MLP neurons of a small language model. Each row is named by its layer, matrix (down: output weights) and neuron, and shows model dimensions 197-292. Each number is 200 + 40 x the weight over its row's rms, rounded and kept within 0 to 999. A neuron's up and down rows have the sign that makes its largest values positive.
A block is one neuron, or neurons of one layer that tend to fire together. Before each block is what it responds to, as a language model described it from the Wikipedia text at the highest values.

Description: Wikipedia heading closers. Closing == or === of Wikipedia section headings and the heading's last word (Discography==, Career==, Location ===), plus markdown table separator rows.
L3.down194,184,161,149,224,201,222,158,206,154,226,235,212,166,97,168,204,272,175,188,222,238,238,189,145,233,186,292,162,216,202,216,133,195,183,265,229,247,181,165,121,236,213,237,150,191,141,171,144,212,171,186,138,170,250,191,224,180,169,236,143,188,213,282,233,190,155,142,206,172,194,120,255,259,215,211,217,209,159,267,161,212,230,177,176,139,235,148,240,200,233,217,241,199,139,198,230
L3.down217,282,159,188,231,228,200,180,234,115,187,228,88,221,110,189,176,168,148,185,210,297,154,208,197,222,179,204,204,238,218,202,232,234,112,277,248,240,202,207,195,202,281,228,221,182,242,182,146,221,284,196,86,225,218,142,202,186,190,231,265,193,180,151,255,223,198,259,210,184,245,212,207,235,243,255,147,210,195,190,164,180,194,215,265,271,158,230,195,149,291,248,236,272,262,131,230
L3.down242,172,275,117,186,248,204,177,135,170,199,195,90,229,269,210,183,184,187,126,251,132,131,217,205,161,172,192,175,200,194,175,180,171,146,209,270,225,183,238,174,207,233,237,234,241,230,251,241,239,266,213,263,117,153,158,175,203,160,149,136,237,226,141,188,193,251,123,223,163,250,209,253,258,167,206,175,241,209,211,231,162,184,222,214,197,128,201,188,213,234,196,219,169,212,224,198
L3.down492,236,174,217,133,262,152,251,218,186,222,213,135,238,177,276,192,204,277,207,188,261,166,241,231,191,190,244,235,199,150,234,214,186,203,223,179,216,233,246,195,218,128,126,209,240,215,218,221,175,183,181,139,273,146,173,225,193,146,103,207,259,232,180,109,170,212,184,234,227,177,258,180,233,224,266,146,242,276,129,223,230,176,215,245,163,181,132,213,203,214,221,172,228,241,232,122
L3.down617,247,176,253,143,197,210,156,161,203,222,207,227,176,232,120,207,190,228,162,184,217,140,227,167,242,216,201,187,188,246,274,207,214,188,194,161,198,230,200,199,174,180,236,214,224,219,189,259,211,250,234,265,238,224,228,138,153,165,193,232,203,219,246,280,195,193,229,206,174,204,154,205,175,139,175,198,231,263,216,248,157,143,191,180,199,127,184,191,228,156,188,185,138,190,220,244
L3.down737,205,218,205,156,221,226,238,172,191,180,250,137,175,180,202,165,198,208,193,208,234,249,214,101,203,228,181,210,240,172,203,190,191,221,150,243,243,226,132,182,170,238,234,150,118,202,140,212,145,241,202,119,269,198,197,242,180,160,212,179,254,264,165,291,190,192,213,274,165,198,137,147,203,249,179,192,170,123,245,179,215,135,185,209,297,280,213,298,178,171,270,218,206,168,210,235
L3.down746,196,109,162,121,150,166,215,262,273,176,178,243,205,81,236,244,214,237,139,204,199,254,226,224,323,267,185,216,173,192,159,162,173,174,212,211,209,181,240,166,231,256,176,220,209,164,211,201,228,203,279,210,203,183,185,159,232,222,156,143,259,248,191,265,233,147,277,130,228,136,189,204,218,241,270,173,189,259,227,217,267,107,202,169,219,225,272,217,256,209,126,192,241,201,240,182
L3.down806,211,220,284,99,218,198,194,257,145,235,196,161,84,200,161,238,204,185,100,162,199,181,206,174,282,200,204,234,195,212,194,300,200,199,163,201,268,198,197,262,180,257,204,178,196,185,233,169,217,146,256,249,254,201,168,242,188,185,163,193,150,244,264,235,226,232,184,109,204,254,170,236,187,211,160,250,153,183,213,145,226,215,113,322,285,125,199,156,218,191,238,205,177,209,161,215

Description: Closing digit of year ranges. Last digit of a year, or the closing parenthesis, ending a date span, as in (1906–1949) or (2010–2011). Also fires on table cell separators and years in prose like "by 1995,".
L4.down837,163,218,105,213,190,186,195,225,277,235,252,217,198,260,161,215,258,219,193,181,226,223,246,233,159,230,238,281,216,264,217,176,209,191,206,179,98,186,173,169,150,241,247,185,144,237,161,180,164,212,172,215,148,162,175,253,190,259,258,201,200,244,198,218,213,260,150,143,245,191,223,173,204,182,199,224,210,149,240,216,190,169,114,213,199,248,223,224,183,245,134,142,241,120,206,198

Description: Verb after long subject. The first verb or auxiliary right after a multi-word noun-phrase subject, in narrative prose, such as grew, was, had been.
L6.down27,120,215,272,214,182,152,244,157,246,135,201,185,145,222,221,201,208,286,170,190,185,206,203,241,210,231,192,169,198,141,235,111,186,177,200,255,200,166,162,205,225,166,282,211,195,146,248,193,151,194,141,243,230,220,224,196,177,173,156,134,229,146,234,228,257,258,235,178,137,137,190,182,189,238,258,185,249,232,144,281,215,203,154,222,170,156,224,236,183,233,214,235,151,258,185,202
L6.down197,207,123,169,152,178,189,142,254,205,203,141,132,209,199,221,208,195,175,192,166,142,174,203,173,267,192,275,210,184,163,267,216,175,194,254,188,170,216,151,148,183,224,228,236,132,254,268,193,164,236,186,243,231,169,222,125,182,231,227,147,125,222,183,232,187,201,185,160,203,182,141,228,253,137,230,187,197,251,133,89,134,218,184,187,174,191,190,216,195,149,236,203,198,235,232,193
L6.down217,187,204,215,230,200,185,170,240,255,225,152,351,242,114,160,181,193,224,251,209,250,226,285,223,189,228,272,173,157,219,184,189,257,177,139,187,206,154,135,219,190,241,230,246,225,250,228,204,232,135,160,176,133,247,248,229,234,171,254,207,168,206,139,236,225,187,232,160,174,240,258,172,296,157,197,186,167,178,190,210,198,223,244,146,235,183,225,149,264,163,174,170,126,230,210,224
L6.down266,142,161,271,104,234,150,240,212,268,237,243,230,173,153,269,168,170,200,200,184,191,276,225,283,166,194,209,178,239,169,212,174,238,187,173,255,185,109,234,188,161,170,227,211,181,250,111,195,229,258,202,215,202,249,100,210,243,204,202,215,200,217,275,198,246,220,159,243,207,243,242,220,154,231,193,212,198,200,196,243,240,177,186,165,169,169,224,229,170,176,197,157,228,207,168,164
L6.down366,279,195,211,196,219,203,231,200,268,197,192,189,182,205,168,185,177,174,268,229,215,161,217,180,201,195,168,146,272,187,217,262,236,123,166,258,254,236,184,132,164,186,200,233,96,165,307,117,243,236,112,172,135,233,109,170,116,137,131,164,201,148,230,199,180,274,231,176,200,150,255,202,201,176,204,202,184,157,206,270,259,269,155,128,173,190,216,212,253,182,194,281,154,191,193,235
L6.down475,186,254,192,223,190,212,201,243,203,224,208,287,226,237,123,154,109,229,248,187,153,238,239,199,193,279,293,134,220,198,203,199,212,203,180,173,171,177,235,185,162,211,203,239,204,191,156,188,177,214,170,224,198,282,161,270,179,206,237,250,209,235,228,107,130,175,247,230,145,176,131,129,185,201,168,170,221,256,236,238,178,205,225,184,232,204,150,212,166,154,208,157,131,200,164,174
L6.down664,174,222,214,210,213,258,183,222,189,221,251,192,217,210,252,257,312,111,168,207,232,147,195,192,166,165,161,193,86,155,181,133,146,216,213,230,211,202,191,199,192,203,209,138,213,217,245,208,155,124,171,260,191,272,215,196,193,168,250,229,177,137,196,213,148,141,230,172,306,146,205,192,193,223,191,185,230,224,203,190,162,183,181,258,244,213,197,124,170,236,201,233,135,235,236,199
L6.down882,117,206,204,254,204,255,132,179,231,247,177,208,91,186,262,218,143,180,199,218,260,155,126,166,188,215,207,206,174,205,145,246,165,131,190,221,226,192,214,109,232,198,266,190,212,167,143,190,205,231,212,214,154,195,255,128,195,212,199,151,242,215,142,117,297,178,200,193,190,172,194,205,177,221,144,199,187,70,202,170,196,150,199,216,172,107,302,185,261,123,220,129,221,225,255,221

Description: Main-clause verb after subject. Finite verb or copula right after a sentence's subject noun phrase, mostly was, is, would, became, consists, in expository encyclopedic prose.
L3.down114,218,226,179,209,232,106,215,238,269,234,216,195,228,132,211,210,238,198,221,239,205,164,191,205,263,130,246,161,175,200,208,192,213,171,348,164,213,264,162,147,166,169,163,209,226,223,122,155,206,174,170,229,171,141,277,134,161,233,187,160,220,173,260,163,199,226,188,168,185,159,162,179,199,165,224,286,217,220,199,243,129,166,185,235,203,157,211,158,206,200,188,253,270,148,228,197
L3.down161,224,220,216,239,147,178,148,146,161,138,242,268,211,184,229,237,203,277,204,150,147,186,171,222,203,242,168,183,250,194,207,139,249,194,225,227,257,162,272,210,215,205,206,218,200,192,207,260,181,99,162,233,218,226,198,100,166,213,276,223,111,138,232,174,220,220,221,247,325,160,214,207,233,175,206,180,207,219,251,164,218,201,195,249,219,208,213,227,162,264,159,160,173,141,226,203
L3.down173,184,197,185,98,216,169,211,214,248,183,229,253,202,138,193,180,125,116,201,189,134,198,176,213,182,192,222,266,207,244,203,170,158,191,220,223,162,219,160,146,196,185,163,212,206,221,183,202,186,195,177,175,273,201,188,187,213,173,227,223,200,247,178,278,171,212,161,186,209,211,165,169,186,149,140,185,256,178,242,147,229,192,136,180,157,236,208,220,171,194,227,184,220,241,205,206
L3.down214,193,181,280,100,250,242,174,196,247,198,264,178,208,216,155,180,240,284,177,216,220,165,186,208,115,262,103,187,182,276,181,210,223,188,180,161,158,186,225,252,181,191,214,171,220,227,228,168,196,224,242,191,208,189,185,236,200,174,159,184,196,247,224,172,275,209,289,211,180,206,181,214,253,199,268,132,241,233,246,214,202,244,156,200,219,266,190,195,248,212,290,133,183,222,283,196
L3.down360,237,176,223,255,207,184,157,274,165,217,206,266,279,166,199,112,277,253,184,268,256,246,300,208,211,250,243,195,224,200,240,205,162,242,272,203,212,207,189,205,145,232,241,246,243,145,202,244,224,127,155,251,220,192,186,199,169,198,250,177,258,189,220,201,222,195,242,156,304,143,258,257,196,182,172,223,180,201,175,172,121,157,211,183,116,293,199,252,152,174,265,158,151,174,223,137
L3.down400,224,195,196,191,190,153,173,206,210,222,192,206,245,211,298,194,167,196,220,144,171,226,215,162,202,165,151,258,248,207,147,218,274,284,175,200,254,163,222,144,241,215,194,212,156,191,134,174,189,238,271,223,227,84,177,138,197,274,205,231,133,171,210,170,204,207,202,260,171,156,165,251,209,225,200,140,214,232,140,202,207,210,192,185,258,258,224,222,104,161,197,230,141,148,199,226
L3.down574,200,157,167,130,152,167,303,292,257,165,255,241,216,214,231,187,244,244,280,177,234,189,271,221,295,226,248,163,275,158,182,196,218,227,193,179,141,293,200,176,174,242,113,226,215,259,165,344,200,210,146,154,150,165,229,183,226,158,207,244,275,235,136,206,206,171,203,237,258,238,217,207,168,196,184,232,235,202,176,215,238,128,183,258,184,231,266,245,222,190,243,151,225,231,186,224
L3.down745,202,172,192,239,179,188,154,248,176,114,169,220,174,135,119,168,259,161,201,228,230,128,224,236,191,152,250,168,235,170,191,102,129,184,234,169,223,171,151,193,137,183,190,248,137,179,195,298,202,130,220,182,194,234,248,167,242,195,270,184,277,166,182,219,212,212,121,240,200,205,262,214,170,221,204,200,146,252,188,234,153,198,265,183,194,214,228,274,177,182,246,197,158,189,196,258

Description: Paragraph-ending line break. The first newline right after a paragraph's closing sentence (after "." or closing quote), just before a blank line and a new paragraph or section heading; also table-row pipes.
L6.down6,165,192,152,206,196,165,223,231,203,157,214,110,135,210,175,221,215,203,198,194,315,147,159,231,182,242,204,184,233,188,184,205,200,228,200,205,238,135,175,188,160,204,244,138,195,222,218,200,114,197,204,196,283,180,227,206,191,172,174,222,266,204,212,223,217,231,279,200,227,207,147,215,260,203,208,234,205,212,181,154,210,228,221,223,208,248,250,159,202,192,207,167,154,167,153,209
L6.down203,198,183,192,201,198,190,184,202,204,168,217,172,182,185,216,223,199,246,170,240,256,197,170,225,203,199,179,281,212,238,190,161,206,239,191,188,205,171,229,232,256,245,152,168,192,193,221,157,231,237,219,166,135,228,168,176,187,133,245,165,198,185,252,177,198,218,201,179,231,240,207,233,143,113,182,182,149,231,146,263,178,160,152,192,215,162,199,243,214,203,221,259,193,272,191,190
L6.down249,147,178,219,182,232,237,223,223,207,206,150,210,300,232,211,200,178,256,222,160,248,225,204,174,265,196,166,198,133,188,136,209,209,247,211,183,193,177,212,216,224,192,156,111,223,140,260,180,159,239,124,228,155,182,200,236,191,217,198,210,206,212,215,234,260,164,251,251,206,231,276,215,218,193,253,234,139,161,212,228,166,98,143,158,185,194,211,256,225,215,172,170,223,214,231,244
L6.down265,236,174,157,163,263,204,159,182,227,255,187,170,197,210,176,226,203,193,209,238,177,216,183,157,214,165,192,201,241,188,210,257,183,248,181,142,216,238,239,167,207,202,251,270,217,204,248,189,138,173,222,180,232,220,181,211,135,201,235,175,207,158,191,258,200,261,264,223,164,214,214,207,194,217,214,174,246,237,155,260,231,218,234,168,178,185,215,174,219,193,164,171,283,287,141,185
L6.down344,204,220,190,150,205,241,132,154,186,145,187,265,165,168,242,169,204,194,240,288,271,201,263,205,210,201,145,203,181,186,165,202,205,217,203,251,248,190,123,250,186,168,207,199,181,263,230,190,196,196,226,205,219,164,232,206,241,194,182,228,209,194,200,237,140,183,182,172,178,175,219,216,161,228,232,178,146,144,217,259,166,102,214,210,191,238,168,178,262,181,193,174,120,233,217,212
L6.down478,205,204,184,224,128,302,183,136,185,211,267,186,192,227,233,131,270,272,232,221,160,240,199,147,181,186,181,218,161,297,255,187,198,220,172,200,186,170,155,212,243,130,191,205,198,194,175,216,157,254,219,197,257,296,165,143,209,258,178,226,151,169,232,194,221,193,163,224,149,209,128,200,186,221,219,193,175,163,162,172,185,164,252,176,132,233,163,193,195,143,210,216,181,215,151,198
L6.down553,217,219,222,201,202,205,198,167,188,188,182,232,213,178,162,168,52,195,297,214,225,246,176,152,187,145,203,180,231,138,189,201,209,231,185,173,253,224,176,179,135,231,185,131,207,178,143,259,195,189,229,184,164,227,196,169,252,135,174,184,223,186,187,230,153,120,174,118,232,246,179,259,187,195,159,149,195,235,106,208,222,224,228,172,225,217,236,202,232,237,241,225,195,200,144,269
L6.down555,190,199,166,159,180,234,179,162,267,149,201,261,173,178,196,240,156,196,192,254,122,282,159,237,188,215,217,231,209,187,199,210,252,197,178,152,174,204,199,223,179,222,222,244,239,184,169,186,134,151,187,191,257,212,144,196,239,157,164,164,203,259,152,289,203,205,201,230,193,228,248,222,233,213,220,224,169,175,150,227,202,264,206,195,259,197,172,268,274,213,167,325,210,225,198,266

Description: Paragraph-ending line breaks. Line-break tokens right after the final period of a Wikipedia paragraph or list item, before a blank line, new section heading, or bullet.
L3.down7,187,180,163,127,235,147,193,202,156,220,218,225,150,187,196,199,127,237,234,222,146,179,202,204,134,252,263,127,190,183,201,171,208,141,263,247,222,178,199,171,208,174,148,239,185,225,149,253,259,172,266,160,155,196,218,283,133,209,157,260,220,199,233,179,302,234,269,199,213,219,204,244,204,159,253,149,185,219,202,112,233,272,163,203,283,171,167,177,192,218,148,284,240,213,208,205
L3.down61,268,194,191,209,202,134,153,178,211,185,200,144,144,215,205,218,199,193,243,263,231,289,197,194,262,116,197,176,141,176,247,289,243,179,192,198,231,224,231,196,206,184,197,190,185,181,153,179,218,199,228,250,253,150,190,230,197,235,194,211,181,134,242,208,191,197,256,168,253,182,175,228,162,253,223,226,201,158,157,235,277,174,119,214,206,149,170,229,292,144,194,132,218,221,205,186
L3.down199,251,305,197,225,207,223,207,201,232,195,210,157,184,172,181,198,184,197,225,197,236,231,241,166,148,173,235,164,241,207,260,217,171,220,254,230,168,206,163,222,141,180,161,154,215,145,238,204,194,229,194,208,175,209,180,143,218,199,92,193,262,179,203,225,217,230,180,155,232,127,252,160,190,320,223,186,170,192,172,129,234,197,149,228,158,207,113,225,193,222,152,236,274,243,228,166
L3.down397,213,198,246,168,162,243,245,223,147,189,242,140,180,149,161,205,223,226,157,206,226,178,229,208,252,176,228,210,242,167,246,208,187,255,313,194,197,110,167,240,132,240,214,258,210,213,161,142,194,154,206,151,193,219,260,244,227,172,168,195,223,216,219,188,60,203,224,195,166,218,239,190,218,238,174,223,135,282,241,146,173,211,168,171,206,191,271,235,252,215,168,165,240,243,227,221
L3.down439,246,223,161,211,252,142,201,139,293,227,258,214,254,168,144,191,158,260,241,184,195,120,195,167,169,232,212,149,183,204,238,251,210,227,149,216,232,204,191,244,233,208,183,168,220,159,214,223,157,148,250,167,248,272,219,192,145,130,150,162,146,210,167,227,261,158,166,170,221,243,227,191,197,201,160,108,267,233,197,177,195,139,203,208,225,220,170,209,209,177,213,127,228,202,175,192
L3.down664,158,179,162,197,184,239,174,155,233,179,199,185,201,188,203,176,194,242,187,215,257,233,186,199,154,202,162,217,224,207,172,180,196,220,115,189,211,228,192,191,204,182,258,171,181,201,239,157,178,246,256,231,261,200,182,233,190,195,200,214,202,185,199,213,253,213,177,233,223,198,173,219,173,215,163,191,161,251,162,165,144,197,197,159,183,213,221,213,190,202,208,176,236,246,222,200
L3.down729,185,205,193,174,178,196,213,128,263,161,157,223,154,144,286,209,189,168,186,225,144,179,255,203,204,169,205,223,129,155,161,252,192,171,107,132,199,177,245,196,193,174,192,231,150,227,155,234,236,239,212,166,165,195,188,183,193,248,188,196,230,137,196,229,184,152,254,188,267,203,215,195,170,172,174,225,256,239,155,108,211,163,260,167,213,209,263,188,255,221,230,181,281,128,251,169
L3.down831,248,199,222,179,221,252,239,227,169,226,253,179,197,211,148,172,262,237,164,159,223,160,172,302,197,272,219,146,138,212,169,241,279,159,248,225,208,142,283,220,275,182,179,178,211,200,143,212,188,184,177,184,202,198,277,245,117,124,247,119,201,165,133,194,268,161,170,167,220,172,121,186,203,137,235,190,153,197,196,265,237,264,156,149,223,235,209,185,210,204,211,176,214,206,224,160

Description: Year-prefix digit tokens. Leading pieces of four-digit years (e.g., 194, 198, 4) after born, in, or a parenthesis, before the final digit; occasionally other split numbers.
L3.down85,146,155,180,203,146,235,149,244,190,187,158,241,204,196,175,210,249,197,151,213,192,184,129,222,156,168,162,213,182,200,175,119,251,131,229,217,206,111,122,243,202,227,187,198,180,107,142,168,185,188,250,197,208,155,107,151,211,121,168,270,139,127,219,226,223,238,188,175,182,166,183,216,179,244,205,219,273,274,139,173,207,203,177,266,177,189,181,229,214,233,193,189,148,182,186,193
L3.down254,130,172,227,180,255,266,167,140,230,245,157,180,256,186,218,195,230,184,195,180,209,257,221,180,173,196,239,175,171,237,217,223,176,224,196,234,191,219,182,213,206,184,225,232,217,195,212,243,226,168,264,214,186,218,147,198,220,234,173,213,270,227,162,233,166,117,281,241,265,216,242,271,154,226,191,201,257,236,104,111,167,192,141,236,234,169,141,211,170,121,179,225,181,184,178,211
L3.down371,156,192,216,172,219,195,169,306,197,137,122,170,210,83,192,257,195,284,143,233,189,102,219,175,128,235,228,175,181,140,227,137,194,206,232,129,141,252,227,208,214,206,167,209,155,177,159,154,131,186,212,164,187,229,221,168,215,150,163,168,214,143,167,217,208,175,132,231,203,255,239,198,130,203,228,191,224,189,214,167,195,203,151,253,224,110,253,235,173,163,144,224,147,227,203,188
L3.down495,178,188,233,187,156,148,216,221,126,185,243,198,219,220,244,215,151,144,196,241,185,182,161,264,159,241,195,216,227,212,179,148,205,111,220,219,196,146,206,142,176,119,261,176,154,249,150,142,203,168,162,297,189,270,121,192,269,212,190,122,159,193,204,210,192,137,173,157,228,235,176,228,168,229,181,203,226,290,210,136,255,238,227,171,212,150,169,182,308,174,181,276,162,153,255,229
L3.down550,178,245,182,232,244,168,184,197,145,179,260,244,254,232,213,195,250,251,161,204,155,198,254,214,206,269,222,229,147,251,194,220,221,219,242,198,252,204,240,211,207,188,148,263,205,206,217,171,206,141,217,258,240,190,130,185,159,148,164,190,203,184,159,179,135,217,247,235,223,239,215,189,215,197,246,143,229,114,137,189,158,206,241,310,287,131,162,202,260,250,255,205,220,222,154,248
L3.down590,189,230,262,286,152,245,278,211,197,197,174,141,266,232,188,123,202,244,179,121,220,223,164,256,262,219,150,228,255,204,205,178,209,246,177,215,174,172,203,166,249,150,136,201,249,146,231,155,216,199,184,283,223,161,225,219,190,257,233,152,223,253,73,221,174,179,263,128,214,219,205,192,163,175,251,166,211,174,173,191,206,251,199,188,162,125,110,129,276,217,171,252,194,129,234,200
L3.down814,186,174,230,266,270,155,216,197,133,167,155,249,269,185,232,194,230,200,242,150,214,182,153,175,189,177,288,210,202,207,122,136,106,243,252,219,167,174,184,147,135,174,274,170,189,209,146,211,207,223,207,181,221,165,269,163,182,208,148,223,232,192,229,260,197,196,267,142,254,122,276,184,205,138,174,191,153,146,185,209,170,243,208,245,205,272,167,193,196,232,215,240,206,216,207,162
L3.down863,182,196,214,219,154,221,226,244,148,193,243,183,220,184,186,232,188,220,151,207,221,291,289,258,265,207,161,240,179,163,148,237,278,176,206,167,105,129,177,244,145,267,169,223,168,208,185,194,169,162,262,295,187,197,223,173,229,212,233,256,192,187,181,276,230,163,216,176,185,247,268,202,196,189,196,190,213,246,203,197,141,226,169,180,180,179,164,289,181,211,162,250,203,203,220,242

Description: Paragraph-ending line breaks. The first newline right after a sentence-final period that closes a Wikipedia paragraph, usually the lead, before a heading such as ==Early life== or ==Career==.
L4.down27,174,200,183,185,169,205,156,202,270,212,235,192,110,245,179,174,194,259,174,238,241,238,151,220,218,226,157,239,231,246,212,184,244,241,150,182,279,171,232,209,269,184,213,177,196,234,247,178,192,189,242,216,183,277,169,226,204,135,226,170,233,193,206,190,216,242,214,208,220,254,206,188,184,189,147,175,156,205,168,205,194,166,209,169,200,180,206,182,185,201,197,189,255,273,194,173

Description: Article title boundaries. Mostly the line break right after an article's "= Title =" heading line, plus section-heading closers and table cell pipes in Wikipedia markup.
L4.down450,202,198,237,192,257,237,196,214,213,180,94,169,184,190,178,230,223,203,165,245,200,209,220,127,178,158,267,159,225,157,174,212,165,221,230,186,193,173,175,161,165,178,175,171,179,166,245,164,183,168,181,209,121,176,244,190,123,191,214,244,269,234,176,210,181,166,203,242,197,210,225,260,174,157,201,206,241,244,174,120,228,235,186,199,185,209,148,195,266,131,218,172,181,134,177,193

Description: Birth year in biographies. Birth-year tokens in the opening dates of Wikipedia biographies, such as 1931 in "(12 April 1931 –", plus "(born" and year closers like "5)"; weakly, table pipes.
L6.down57,224,146,234,240,186,130,171,196,213,227,107,238,179,125,227,207,153,139,228,163,200,234,205,218,250,177,263,166,218,164,146,287,247,234,194,218,213,172,191,204,164,182,199,213,160,231,170,222,239,191,256,222,190,185,127,186,139,205,216,192,232,212,239,216,211,162,199,201,203,203,227,181,204,289,167,300,221,197,258,129,219,266,263,222,230,249,161,234,258,181,239,237,179,210,181,171
L6.down62,232,164,118,145,231,120,176,164,208,267,172,276,217,138,262,202,181,228,186,232,217,244,208,230,248,135,200,205,174,117,200,181,165,226,167,151,216,212,225,253,227,209,239,154,165,240,209,192,161,159,196,281,264,205,157,169,248,174,165,207,197,126,224,179,208,166,210,263,133,213,236,128,221,188,161,187,216,156,165,179,199,220,276,190,202,200,234,144,237,236,159,135,154,163,124,123
L6.down73,187,176,197,210,166,210,235,235,204,243,161,161,235,177,196,266,220,200,159,193,216,213,229,230,249,128,209,147,156,213,253,208,115,159,209,160,197,119,257,168,229,240,172,191,155,175,177,184,170,101,237,258,265,330,272,146,196,239,262,193,179,206,230,146,314,91,191,229,124,176,207,208,215,267,223,187,181,190,212,225,207,226,208,247,162,149,224,213,198,223,202,186,193,188,262,214
L6.down230,196,161,212,213,146,155,267,219,199,245,137,208,214,216,198,261,226,159,172,251,315,245,130,187,201,143,237,218,166,222,182,153,213,224,169,178,147,246,236,185,127,212,217,88,134,165,285,304,229,202,220,221,108,238,191,143,195,159,262,203,232,246,224,222,185,143,239,244,226,226,289,183,204,127,173,194,158,188,175,156,211,145,230,221,184,163,196,184,206,179,221,263,160,269,215,219
L6.down333,200,196,178,179,184,190,235,179,249,191,201,272,195,234,219,174,204,211,197,156,171,204,213,237,232,180,241,202,182,185,204,222,235,187,200,281,235,206,199,236,178,218,267,151,231,259,160,260,223,188,214,205,188,213,144,164,191,185,184,172,213,180,204,196,201,192,217,182,167,204,141,199,220,197,214,188,194,255,147,214,221,216,200,225,215,193,184,115,156,251,221,213,213,178,164,206
L6.down711,282,195,196,185,197,239,228,243,187,253,205,180,241,223,294,155,169,179,262,197,183,146,236,219,289,233,203,207,219,191,213,166,211,267,178,203,229,176,256,255,214,197,183,180,167,170,233,263,200,199,188,200,221,185,215,202,182,190,223,210,243,113,248,262,228,205,138,189,165,210,285,197,186,273,171,179,265,252,186,211,187,203,160,236,255,205,189,206,153,214,147,129,177,202,187,151
L6.down762,196,122,195,239,151,266,155,208,251,235,142,193,217,215,196,244,149,192,200,241,236,211,200,107,167,177,200,235,194,121,191,205,137,139,188,284,240,204,166,185,232,223,223,215,258,192,193,159,204,222,283,145,138,210,166,193,156,223,263,169,205,229,230,304,184,306,214,226,168,211,213,273,159,188,137,213,223,149,137,212,182,171,208,195,192,166,234,227,179,217,215,253,224,175,148,184
L6.down848,172,191,208,180,251,228,221,177,199,137,185,170,208,239,184,233,309,198,143,163,168,152,244,239,187,191,223,112,134,231,220,217,274,186,129,179,169,249,177,201,200,246,210,182,189,194,259,187,237,182,251,203,249,180,193,243,209,169,240,218,255,266,192,196,98,160,145,184,301,171,201,185,224,148,259,157,174,173,198,102,257,163,189,213,222,207,141,219,164,250,167,144,134,233,157,213

Description: Verb after subject; mid-word consonants. Finite verbs right after a long subject noun phrase (was, had, held, announced), plus single consonants l, m, d inside foreign names (Seyche-l-les, Rá-d-io).
L4.down400,198,255,172,191,125,222,187,184,253,224,209,162,161,228,183,170,276,224,225,237,156,237,205,193,188,214,196,231,206,177,140,272,188,256,240,134,148,171,179,169,242,106,141,185,181,302,175,253,171,247,184,264,294,152,240,221,218,158,243,221,239,215,197,215,171,167,165,149,157,180,242,216,208,180,242,214,206,159,205,157,183,193,225,194,218,239,166,261,194,211,123,203,226,165,133,239